{
  "n_layer": 10,
  "d_mlp": 640,
  "attn_scale": 0.177,
  "init_out_by_depth": true,
  "lr": 0.00747,
  "lr_head": 0.00561
}
MLP neurons of a small language model. Each row is named by its layer, matrix (down: output weights) and neuron, and shows model dimensions 0-127. Each number is 128 + 32 x the weight over its row's rms, rounded and kept within 0 to 255. Numbers have three digits each.
A block is one neuron, or neurons of one layer that tend to fire together. Before each block is what it responds to, as a language model described it from the Wikipedia text at the highest values.

Description: Short word-start fragments, mostly a lone "l" (also M, rel, al), where a word is split into pieces: l|ittle, l|ighter, l|anyard, rel|ic.
L6.down295:172120130124143133101139116129109159113181109100143133125118135133098125128105134141082143078176081118106155129144102076128190176119134169088082101106112099200143167109155183083161106138128160130164105128167168144127140152191119063090114162081130120142132106115099169167150202062126116129057073148182141093106118058122166111134135086082165134084086155073086133146161101120148167105127
L6.down328:130125102100138100156155104185167139104133175108135123111103108142112159162145107147112127113199117142078147143127134177167170131051103107068094121116125061151127167177157158090180122126141066122189110094084161130148100154099090142140081125165148142156138145143062166186103102062185100097143115173153146102120162112108096174125088083132126121109088124147164146092132179080140140124107
L6.down353:151148171152122102102110073074180134053083117105104143165058114083178121139099136129098188144173188111203179114151143175146096109152162154109113135126166110100147121097172099182149090123144132112162145070152093128085098130085101170104117151143103145121130143109128172155191116088107107083084140144151106098111134170155079116144128107195072125158132152128110120167131082151172120193129
L6.down443:146125110119138095138126103159171112068086084132122078139158112109127148164104116138152111121093201114081101090086127166131176106088120174112117152121137103145093135122164127098163162185209155114113099100121156146162134174158145142136112089087206134158166127122141110065142089114093100092127112117187171233138069143086112141157116069085107074160122042163127127140152134144168143105174

Description: Middle digits of four-digit years split into single-digit tokens, such as the 9 in 1993 or 1946 and the 1 in 2018, mostly in birth dates and event dates.
L6.down271:148173147152131155182121121128164161140125135132165164083153172136048132154084094137125093137123128150138126159131155157084189139145137086161153086071164099132108111111113106140157109079063109154180120100121124143137131135148114147106115112105098137103162101035114106154108143167132078162142084124138147140171163050145156110129188095099121132147071170179076110180191161109149114127118
L6.down278:167146167165099144128123165110103147132145085073162165161160077148138142092076157038062112158146083072138163135133164141063102158127116146124143126141153167109150115101136170117062148148093116185116089158174123112114125154103155151100139092151101098101114130136160087091141048110176124125115121142122097104123159121074104136108113093101119104137130166132156174136111130126125145124196
L6.down308:113112112141167197121143174171169116112122154121172174113094120129129105144157140202119118132138101108118128123166115089100073135133171138090139084120106095104130206146089118094130105102116106110071177130117083088134149186079141089118135122144134039119095121161140132116104161119092176083100127178142135140178094127193133099093089144150136164163134111128162151126153145064130165159092
L6.down537:099125159175157143156092119137113113068113140135208192143089137168090173135128194193133113155194118118126121118136141072086128099103151128130132166097123144147146170125094093126157184081117105136084137131130118115148133168097131143060151116129165109084129083139095122189116150106121145131121113191186097103083112098165121097115071096104090180086120146094183151153137149167170145087047

Description: Tokens that open a new word just before its body, mostly opening quotation marks, compound hyphens (high-, semi-, so-), parentheses, and prefixes like ex, re, un.
L6.down163:089139110147147126126099128118149161139124091123177072156172125145180135134132183169121112193110158123153065103146111120161145144082090053158103128176132159133129104083119089133119155144173128133126146134172103176105100085121090161090136107148128114191108084130076156118119172128112134076098144121147079153122108178170118102123146201121166134168179142118081114126186091105034150130121
L6.down176:081122180184140177101101150126118149129060129066078123112122118120129140128160137121090153155070099139132111118167162167136188067101080091081131111099133147149105108141198076164107133130148132142159160156159132163130129077125165174184120139148081150024098092185160098067081173138131184163094102157106157153152097110100110073100173132132158132108098138073135179102098075123155149098132
L6.down249:131066066128049123120117139095153140064132131137174126155148156128126128132149101105129139153103090136106132107107146156127140135136088135110128122155170145108099154093135104155114065126120132171182193081175121161118058109140196167134151147089115167112141091128114121107103146091120127167139118130225159118095163127144099118091141161191131131128129074060130128131150153144160153142143
L6.down405:201111114127146150119088080149128126110149096088160131032137170184164114174134179165174150113126127160129143129109146148160122101127149158094134123175115074099091079157103109115081086100120114120169137175110116173070147187104117121115162094164088105089140067122152116080124121186159206156161105165137044151208103120102133135100130126159170105065124133125120138144134101082104127169100

Description: Short word-start pieces, mostly the article "a" after prepositions and split starts like le(ave), la(ud), a(ids), g(ateway).
L6.down21:126194161114120134073133087138133098174186098094126117115124092149110131175082118082145151135035120120149191104195107106073158065150118169138093106145156104145173120078117084139135149180089169151107109137143153131139072100222119170129146151166072081127057139190116146189194155095085117101178096138086128154105134111138116139115096149116139168152105109104145125152116139145097145107157
L6.down115:097122154103146147131135112163144098114100091169177098089073103121115161129101181087110150079123145137120141145129156118135157195052108068162111108137123160089167119165100074149135178146115121153091114123115093156142145153143092160175185150161129076089139096141208117161139161083160128153099105154210108142148109115116152113143151120106109146150134132160200183161077116113090122137111
L6.down350:159128101136089108124205094135115118142119100132130132153141103127166090062147140156147101121110160166138098135098141196164185148106098129154066083126164098161165126093161090149076103079063166095132128130154113106106123123216106111147128171080139171177189158154069088157171103116145121082129078125124141160147097116118154084092066170124090122166160150147100149084102123108106108145133
L6.down628:108109192184121137085112044147133147119144165137144149089081130132153125145132085095157113096035110076172093139152138123127215108177143167126159106095173031088170135111103112133134145180142141196147089168163134119117147109130135095122160173138122095162138165096142158147140126113156075111134116136143157145120110138070080128153138105121118115158076062125179142127153134121106161156095

Description: Fires on the third digit of four-digit years after "20" (2004, 2023, 2025), and on inner word pieces like p-en-alties, E-x-ecutive, and/or.
L5.down70:137120148185113139142122139083113103109163142130155156097108100133153149189117127161110086139147104157136124150138133163165149119147076094124203144071127080128109109115143041106098115170103183091121168122125179146096168100161125133137093116173101129119087101153055119173146105101129175089102165172186121163142042132175141111064178109162136126054145166112188088162110096132133089106123

Description: Opening parenthesis or quote mark right after a noun phrase, opening an aside, gloss or date, as in leaves (size, composer (born, tower (gopura; rarely un-/dis- prefixes.
L7.down40:128162054114136084151146194133149075119106103144153089141170121111160101144128113136092180137133196114128124169116146121122243123130050166148161115136104090137077139135108121109144168127091146116117066183103192105099113119134123107144128177114087092073135085141097105103168100092132128116143102149146123167140048162141085128146146146159096083161078113088173114101108178141154128170073
L7.down213:139150107149161152102151072136142094146072099140146133163193116159194156079135138114116122118108117147150141098165102115095078148130182178119132112160134132114099129150124120102082150152162041117136134136127124134114165117137149094118173151146097136114163091171130048104141125110124088132119167138108163131135133130130127139180050147110111105181109096158095120137030194140002090074155
L7.down223:129103207111193116058165097153160058163116114097087113124140194115150103090097127126115154186146098093154124171101143133114133120145149085155133137085164156124141087128158124157145106121124121171097096066101110167157203099163091076158115131123117130134074182100118104132086172150082159147084185132066106140095074097173184110073156156109141149121106131103110114177182075108095145141197
L7.down228:132105122155106076166116170073127160166168148084080112091136157115194145123117109130141120099147108157134089116139169128191163134084094194099141098122081159156105159085097080167106097149129128083172163081147119138123127190082178147081177143079147103103138118108121153088150121122073187128108148125171138102135072099153114112147131145098095140088117125134112122095127200108019198088109
L7.down281:134110147108146108109184144126127161188190141086106112096148119127142141166081130126125118151084127116134139116171164110127238089140141119127145136120098119117090086148147111138120146160175159132161127111101158166100140152144139119066072090138142150118130149049175072154141129147170176136150095056138141143148095128153052122127126117141162142106100109137154096109168127136027172131116
L7.down286:125109140140096098141103110135163114183153078188219182141102149147193123133103114173109133166136127136124090150116144116113147165117093160087201137131089134144119065112127107106148080079090163162107089152159186128101129165169094139071180105151123141129065159119150150124147091097151108109132087140171137150092134129146100119132171151168131102119078111104181088111089097128069136161165
L7.down292:130140131130113093098146073155158126171103114138189140166093099121114113134169130111078133130144102080162111116088143103126114118188111110137206196109125174092112078202151151159110172164118106152145126065146153119179157142157076111101097077117140105114107116086118072104085076146052159118207119167119135135133179165103128181114145155141157096158116155088108091169177162109109116197062
L7.down325:146071219145185144121120137095102112134137199129081177123095110104142187155067110125101142109117160117120125121154130183095124168170087127140113179114136108149155159162139161169051146145109145046149079143207107165164110078131059124144111147102076081089148120127090185073152108126130131118147146121176162114143201136096079139123118171120139114123120119073158129142124105128143141097105
L7.down361:158158122174140145167138083121154148137115065117182059148113047153135086117109171172104139113106119161187148145156164182148126129161108090134117091164142190141127092114131166200190101140157116142129137115107121118154171146101103155141130132148147188125076102105091100120180115136129089102111115133144137147158089121149149077127104133069153143111134114107044191126164111145082142096070
L7.down409:085117162111078136121076118059123150086145155147147046135185105127110134145111120112190135136154140170155133124136111161155216108172145108122163126112134143191133145128079167164169148161165096081095145167131082138078132112099072141178129150146133136140127173142120102070106115128176157141076138126194133125118132097130177067131119097174113201173096165115142061096110156115108189140067
L7.down411:094079162121143123113093118118146161106109125107171151084108148134186084163164179192170132107116145136106145095149125133171144171125097141121129112123166097175150096098122115093127089181095198079119113130170119143062166097076025168140135086139108161187166119157153122122098121206166074159135140111155130135063139099078117113150117140085106100171123073083077115163123133144055131103132
L7.down419:112100087171137100102170143145122173130107135115079131160108124113133141138145162176168135108118052167107111080167141161144083188127097117126113154126167152107115111099170162086135069136087112175133094133128078170144151144143136121141147166157144149124168138161122102120140120115085120143079057118134130105111144143137039142136115167177146112137085058068065139129139125116133151163195
L7.down477:142120145127160084143151142131150136127109182134164152142072136144172098122142125156094124127093114123117130115141112130040184178103130109044105113158198134075154131143086109143144100168125123100102113155123101098149142189134151145126101091128164066089054125139136135153124099152116160176122100195142112073107123157137060142210150120190121085133095131140126143137124088128119108206141
L7.down494:076109106108140150123179106151132097114095104131110152166159067133251168142136125176098216099093111146095087151088144143138138156147077150151105167115143147126138191144167075186064086143145119107178151103110160129090108179119133164139113113166138105174089125119076138114115137059145082119152183122085129129107158068118145096145070114102160081116135141122146102082151152130080179118175
L7.down583:133098117137121135141105222156123106128134044165124146037110131109116062135161180072178164194149156118169168168202155142148093108109116149143170094136116103133089112138126176162165148106181104155092107193117142156117134128106061095142130142152068185097144088119089163089131150160133164122144094156145116128194164131131087092145118198153092173139130108143147152083128113151107148116126
L7.down629:128071114149140090100113141147167152165123108110155117130165122157118196161126118122162123102118198142152119142114140126170101134149114118109163069069164118095158128067159137191138096148144122140174143137180145127101119143115118112094159097116113112194151144146122164102091104158110169109180080146059125116102157118102125098149124151107167158141176099131135093098089105106046162163131

Description: Connecting punctuation right after a number or short word, starting a compound or parenthetical: hyphens in 7-strong, 2-fold, 1-0; open parens before issue numbers or years; opening quotes after "a"/"as".
L5.down591:130087109152101145148065073165211074133102117170155128131120139119148114152129133123125137130094161133137137109123107144106169123168108142138194086143188174140169110119126134098135133154089122135103169189114179150142087095128075124092144082157118178127117154103126135080098145188130172107154158106189109136148150116147119129166172140126140150148125145120153135129146116022036094114066

Description: The third digit of four-digit years written in split digits, e.g. the 1 in 2011, 0 in 2003, 9 in 1993; occasionally decimal points.
L7.down96:142101128135158122130087122120134115134163124173175157106110161127148043126079145251118167129079134092109180129137135125105098131095138156194171100133114071147179166157125144098120099102107129159172195123126125114134172094096085084136150149084085143169065114141137167115127090188064083170132077112157114133184153121136109141092160095125097130063130123081139128146089105124151154172149
L7.down100:140149096143121150089099077111141104061129141148113165092134133148177146170065154082123147125091145151138160138163097163120116168120130193177072107144139142083149166139098123034115093165124098115126136148100106141125152134131129141095109084173116067129104117132096163180154127134094127198082073136196093160135102141137157136155107092162055166153164092083145130149152137121127101127152
L7.down101:156113132158172095111138062106164094130184120151175132146084180065117142154113089159109140092109166131118079168147123143066102105145120107136167135148145088116158142110075095185144113131084124113089178155100126127149193140153083123159164118107121112165160094155087102150079089125081101161053100161171142158135095083117104124144188100145102143137096107114139130142144109161184096138158
L7.down118:097158093120101152133129111134184137099113101104134069145120164065149114128143114169148155119145102110149108162226147145151081091180033109154126143167094131159144169135111139185127215078134092138085178130104154177094128099136142125192086119169139139126148094169115152170114089113170107165064061129196125147121084149100150109088079113135124112185088118104150130175096170101073108139112
L7.down203:066121098105139079166208107152095113091158124150150149131171137125083124112131146141114163107128063138086136115071148152095160131173129152064142141110151128138132163123151087138151074091130094134158170130109113125098210158076139092116112099115183105112108174206187159164144066171140107137070124083071144088128114173105133089164089098183145170110115138039143119148083112138093140107129
L7.down211:170137149056197111160148178179130185125137169130170171165131137136101124162159120141080085109111085155103101121193139148103086137171116112138147148126107110165131151147142108160142114078125119096088139202054086149077073120117127150121088116128097157142092133116165134178071103115149148078072153144183134135156121186117088118099158119145053111123108136131145110136085108077165091137078
L7.down212:099114153070131097146102150145107152157154128084162120128176111166163136151147082116094135086101091150119101143123089148132112150162149175083138143122109154073124147156124144207127115110177136190145136109081128172097148103135094131127078130154119117111129163171144084210100081111123142103100139123106105114151102174143110058132073128153077101099136089103118130191136191127188114147114
L7.down321:078129145142190142165164078075105115159105114190146161098119134149131091108151148199047134177112105145095113132088110100126037133147145180161150179129127133151157154112131071151104132059147102153123135193095111088136103114174106152116154108076141107122098157137128168109098149119123138095113041141127131115115126125088069124124146079118096153095136165131093135139123134118135138135112
L7.down323:149129071138169142123108105132130164200122091154117104151149159136159168128145131097129156100139156126094127146117164143050164091044080167154128144072145126049145148120116146072133153177148154105135104138115134156116156148072117137104146139136121134140098076160060103114110101112127087136084177128153126125133117125122146189114170109131112072135199143126114107184099115181185114100160
L7.down359:125096142136129174129186054079091080097159102137168171110094086164113130109139120142138133156175123123109149083097124132081169150133193093177155197116068147114142133169104103174169166090121037142067196158146124143158130077130131121166128085142100097148068132077134143076162111167067131116149152125141126118153161171115150131132119157093141086055059139124120135083097121139143195111136
L7.down408:134153083074133096149138091107137158071173090111157164073176157124149101188146168117133125143104135122118103159173169146127090095131118131147165111106110161144186103189103137177154128114123101092121136188127063106139140129141147102111133096116167074093106114138100116148163116099070149134053081097155121117157095160120142132143083156196107141126104107100156128051161130118114180187076
L7.down436:141086115127129169129144167150175131143106156082212152085095132128093099113128129144141115132198116093108149142090192115096131093154114119147118146157103081148101181171134055102114086120108190123035144176120120107163155093143077110093115130156123112082108148155115111138073186110141149146124110131184140174141059131167110140106103124115128132174141145069163089120100136081129157157114
L7.down438:153092136123167156071117118125131145115110114169152142113159137099153126127108190140160082143112119138128129108056114121157121093107132086169095146168077154137126123151133083157159141138041174117135119186116143116147078139101092115107132125106131103135103059133122174163105144092094177102128136207223152166052091108037114138081130186102163101125126074128114088116121167119139198152131
L7.down457:148120134101108106102170087087151172116102127173117161150112058102145088160155155136111109110098121136107049187171100136095188138084156158092108122114080174137127124092085147156123173124130163154123108134134118146131142126124125176096109165100151134100155112135096180130116150109191138141109097058107158177087089091142137127143137128052095148135039200182147170080168127129182115141096
L7.down485:174116067177166130110055115119137135076105153120171151105104144140143087099106130111123190115097169060114127093130147136144124098067152119123117171114160139136130128173156174166123138156076151049079095093161108097142182123109136147120115090122176075175073103131101146128110125174108178139154087092132133125168175133152140121099141105095105160155154134116141079147117152199088097132132
L7.down496:093077141162130128144101137065133135114145107089147109144117089156160124126109152114115081097128115139099164128173115133189085130097134184119207095103144131092123199086101142119148147046107145139141171117153140096110134133115070108133152105140157158125170141160075126135168174067143100094121050096157154205148082163176176126109138132075156102138135095126158139142106158126103123104138

Description: First-piece tokens of split words, mostly capitals K, H, S that start proper names (Kilgore, Hernández, Seattle), plus the dot in "www." website lines.
L5.down488:129141156192181131094080165081094148145118121113152152141161157147122058123163155110121077075157115118125132115134117119144141139145177129163137107127090134107086160126121105183157130113066124085079152142179139149093124149165108066181145099104083111156137148139146126153059117093064183087105112066061162121140117124179100071159148143096160143136100092176128138143163063177180148124159

Description: Single-letter first pieces, mostly H or L, that begin a split capitalized word, often a place name: Hathaway, Honshu, Lanos, Lewis.
L7.down86:094089137134121126141090148140130180178199114094141112159105111173151158131133108114143096136153065155149112132093145122148189053088070123089128056109155132141131167133102072142088093149169137099138116144150125100193114112155171172109094057110110061175137196141087161135105084080118111147080161152186167110126132179138139109074083120109135056127150111148124151150112105139102148147101
L7.down91:181092088131051162131080090143143107108112089161100101124120117113166135160121066116117114136123124125120167122114121170169094108101134122174168131159173133181090130097167153202129098047143122121144130073062155123136155103149089036110137087150194108134133139135169111184139158067140081140149157136117130150165169096166147141103096152115115223135128099101124124123151155157158107151149
L7.down145:074092100080167184081123182091154094143144110140162123120202139099115107099111115117119144091166089183135062125138125134131206108201145152108076146064119113109156134082156141154104119092168109113140120086131116157116156123117154152153128173121117107107154174118115146163071170113172120118146099135163105119103181114044138124148090143133099108128164078094155097107097090137115109117120
L7.down157:157122070107145147139133102157109183188159154067109165101089112153141132100122085133111126101145147043126116160080076158136130164105117169138153180166127089193162143089126086132109170070152111110133136156105099126123136165216130198079175130124134134107129072170150153149128133123143166140115115046148088134050101103106159121145074101150140119156133120131111141086108181111099114096110
L7.down160:127059131112119128084109161123207141130141077132137097123104072150162041129113083142108093116171098089184123156139127084003138148088127128137171134140130113140111130160110195090153123150158163108118136108153083131118116198138139127145149102124093124129131097125120135154125085078121127125126132123117141124130165060149143148118143081127150153106159177139152130181130113073122088136184
L7.down221:129138135149128185133116142158083180140151107130138162189147164130126128069136131124179131157181117153129135134050113120141187137155095119156104126099180142104145103105179160105096131165146122112090070168119150132166118135150146081125085088130152149130097184121127092140119140095143071145103133051122112152106166095099073139147047136086138139074164140221137126115114092155021150107186
L7.down224:103147162126197153111151158198063169144121156137168094107064120127106182055135156117125159109095185101126086118141133174144220111079089156177183131118182157121143105080143112150134092132134116120138163060145141133122134112111149136119103173103084138159119141170129187118157108046129049139126131125133129141093166112096101183070096097064116100086186130137147161091105123120153135097100
L7.down236:150089090113148186099116143125086139076145135136110095148133055127125103160188154157199202104109113097136111131120159089107243182100115109184169116170170090139074140104121126170121129083145151169135132106142101106171093111114145119166152117144133152112108152117118124172086112104062088111119188110095075132107154125110090104129086098100089103165127132166143092125108134125146129150099
L7.down312:123213111158126121112105009128160182184107111033190083076169139142127142101121128088148097131131144124161104108111115175128217172113159116144112143135149146161112089135128160079155130205087120108139133170099114176071135115108138152122112136098098128102149086087086178071133113130123177172108134132116130119150130097095165103112164154098101146154160119119097116122150144110154151073112
L7.down318:089124126157077113096108144144175133112140141158106154137173131112133113119155070104165087192062189156110136087136116125148181129216122136102068140142150128127110083149143146153101135092104132152158174146143123176134133156110118151146112126126105152126133119105146109117090084045089104102093097118135163089067154094139161151126114129125168168118129093188111156080090164091083134148107
L7.down354:180165146169138120149074116171213096115145171135127090127139139077147112171133147109076113151132141184119181119101112070159139144112099098090079181171077111154164117188086100124191095145176063102137124084146130173135136133158116144118088041134108095148125122141128082092125054086147124153133180152159119089133155067106168129114109120092130103139106152159144138151095093125202119106159
L7.down488:119139121093120094118119147117205107106149176080127133119139125104165086138129133099204150108084138141123054093086132151145183136112130160213164174109084129176107124102190196144168143164111074086064184148104077140187108127112142115171094082105156157126163099125172106115124124120097072108181123147127136148158116177115094119152060085131075101146166153149132118105147114165102135160129
L7.down541:116158160061187100107151121101059111150118124066131115118129166155101111123165108094118072107083138106113101135141128188073098114181087114073134104131168155131133154149140113154138105144096132138103171145166141128112122176174178124140156116117146103153144096105127167123096083153061094090168132139164192098186099115122146117147135184198115050087154100151218135121165073136121133103115
L7.down552:097126120161204142107104118108096110096132175121110151114148149096099128116089126132144178143120117075104149109129070119067109094166112110108145106163157143121131131162137089167158144099125117104115134060146160084094194139199160156095125151165113153126090070123127215121119115145113112181118122144092186149116131078171135125168123082114083145144140122072133139130135155116191111086170
L7.down566:102167129108142156076150130085136107127190107131157060147167177134094122137146173109155117118124109120128153102181134128153171158132086141123112144100119102107086151118146136066124099125159113140152186167155166100082114100154151112099126156124106167146071116195143100115158141111081135120102103102152135135110152196105094151159101129117111118124085136167168145129176129139133091079119
L7.down615:123150132140087191125081131155136147117116130082124153147117175135187130171095103141151103075173129154091114078102145183130255173104131110084090116084119104150128086106104109135122116125150107125176099108105095139048142100108118087132153111122126168118147086088120200111102157082187178184127096100155113100137179143162151064150089121147111160142125137127112146157126131142133103157158

Description: First token of the object or complement right after a verb or plural noun, often a word-initial fragment: mixes e(lements), faced A(aron), brought a, falls in.
L5.down83:102156150171150127149134153102167188077164083113118133116149080114162127093130139154178127106110173114102167117161149099104152095190150070174063090116140107178129113138141076172137143144175082083151130107126152145117097097146149088106152134117053165116134191109165141157138097141156151132141061138125148124091070135099119124150131111120137091169137123171119068205117143089127165147165

Description: The indefinite article "a"/"A" mid-sentence after prepositions or commas, as in "after a long delay"; also word-initial "A" (Audrey, Abend) and "a.m.".
L7.down30:089133109158143160072127148132094104139110123141145120151165111135100135136088144097140133137052125190133161138160130140117135093166149122054102110107185109084116172168171104127165125162109137107137097169111077089053176107122137140144151151131104149167146120112108060160159085086138121122134110098170136106142137152156135171121135205100101178174181163182104154133131153025058115158105
L7.down109:125090174104111131126171137165061096142158134110062154116099121098108137121127117182139140114094124098140162095111136130116120118188067118128121162057206108117137130101146129177095143133041085095117089144125126123087130140181130152188081151112104173155137125135064091161071169131118122137178170113142151128120079158140073195103161104130134144132104168172124162096121135142102108124112
L7.down112:051151140134090191145176186104129150103132080094140218108100105174130123165125087129128107090111135131177135158116172162118152143138164121148148093084135100148153145146167097107123167132137100115146117092155132146139197121165142099156120153104130060127113178092131106106099072162199151109100069188149161109140090169198132170133075152149108145092121094083114138141152129097085140117101
L7.down148:105102159100162128103124080144175142169140124200167107168092162168118141051121123140128180178103111101130112121116165105097124107159176118111102107104067130162163127140137122114133128046124109138134205153172119089152106106150187188110113171109181111111136138125123141150178141184108134142112173095158163119107157182111062116111070150076087147106086122050145107083182186099114077105160
L7.down173:132145119217118119137114160117150138087148122142184125148100091116153156120130131107079135109157146081208118131175136106148162120177106150168115196137160088144145156158165071138117156106106085080091135111094131130167149138126158105127134107161089066127156143115090105150127090178147181177112108119140181092197120118116148131070103188103121109165085073098092109152130091136168173119086
L7.down178:161093138130176110126156150106124144112128127139125083105139154117086127150156116171127073157108094126100198160122145130160035153139084128172103164128151116179116133166120134064144078039103123096160104175162122070159162126182165121156156152079151094125171136127117149160159076081156201065143104122142153079154081113071122068146143155158107171182125146112116111130119131096084103107115
L7.down255:135118138090141155074142171122130108125144147135182095122076076078158117126113111197158168097099106177074110151135114179115128154123150160155124155176154089069156122089169091114115075096085053124120177095165128118127126168152136092131139132126136130086186154100100086134129108205141116098143098079142065133156088144164095108097056163104195096158150073144094143149099133082113117154162
L7.down322:119120060129110091127104112105137168142142187119138085145112113100136138149104118152124133124106088178157114122118143166144160139134102197117147128177108142095144148121089146199154107145086095170149142138121095177150156128173063087138079103144168202119125083197057117130172075133191113121103092167124149132087081129221122138105113113118188161126170116162119169094081147114141112109085
L7.down336:143115161138143134126208145144099086202129146126122134160119165150184119123115138115147130107108129121164112148153143101104100136114136167111158093164114121134090093143148105168076180129132105146080141161092212135161063103131156088094128096130143138080161126118107148110131172115169125101116174108152132122140140121078182168128126126107145146112073118124123142172132057141120146106068
L7.down340:041081126160128065118138111141130139151140173138136169091156128151099162120145135142116125104114142156170171096168122177104132112150149180157130114087117166153187141175163090077154093111121083111123114098103128204138115096145101099121157098106129109094184129143140120131173146183079126123093192152073123121134063131160134185149082143093179143159093154081075079129138141144104149114155
L7.down346:147140125168150163140166109110133142101077162114087093099054073049140149076163127093043128140108203074190149139145130151113085127147100163158188131083173144154170161114154064159129125115078164095139164114163138146119161092179123093125144064108138105148166151110143106178087123151137112121161160109127137191156123085140065090047118097109158136121093126110135094155148129172129133152168
L7.down374:121126160131142108136161087080140139082149131142114133124116129117150117107093105148128158117123091160171135154165125124144105145109184157206100147120127102122151143138177097095176156130168153149141058175108085081100128113185155134087155180136154102118154125167032128087170097135133145131160090170150138159131106093140074108112081120126137091145042157160199103130132152189120101098073
L7.down389:108135198195098190138145095174060105103106127145117129193138094144144087144109118085142146155102069128145132185171126192092177137151029144144123123099149088086105137114139146078119127092114106074172130147137132131131161129103125124097138163193125152131122146102131142128126140140130084137137168128132113189125095135122148165155125134117147091139094074153165118148160138118157105095161
L7.down516:161133199062108168112111127043180091103103109118140084161104111183071114125108076148092098144128130109109101116128169134127124119174065135118124051120140192099116079098105194139143152097151123136164104210155123097124140186141094165108173127101105125135139139103108095138193098140139141119155089161109105136138125139145079130161128182160103110148173100057111165140143098158092166134090
L7.down531:105097154103158085086123143159149176085136073185130134104121090139076157104073131121103095101139114151125151147156159127063140142122157181077108114185089119155123103179063141075158096109121117097143158159159123151164162097074152121137154126160142105135126119159104139170079119052166144131181117177117109119096142131184082147105110090106115151145147098180150141160129150122088177068149
L7.down586:119125157085165143138121161153150117120129101131117139121090166134086164128076124125098091099123133103180190099080106120137176135102157194188100112139145140162084104071130121201097182108136147115092129255132103123113117204151098117091150150122143102064075147092126137136103140120181072114196166097100177167132088104109139160115132111191146178076148134149089139133128136128165076123133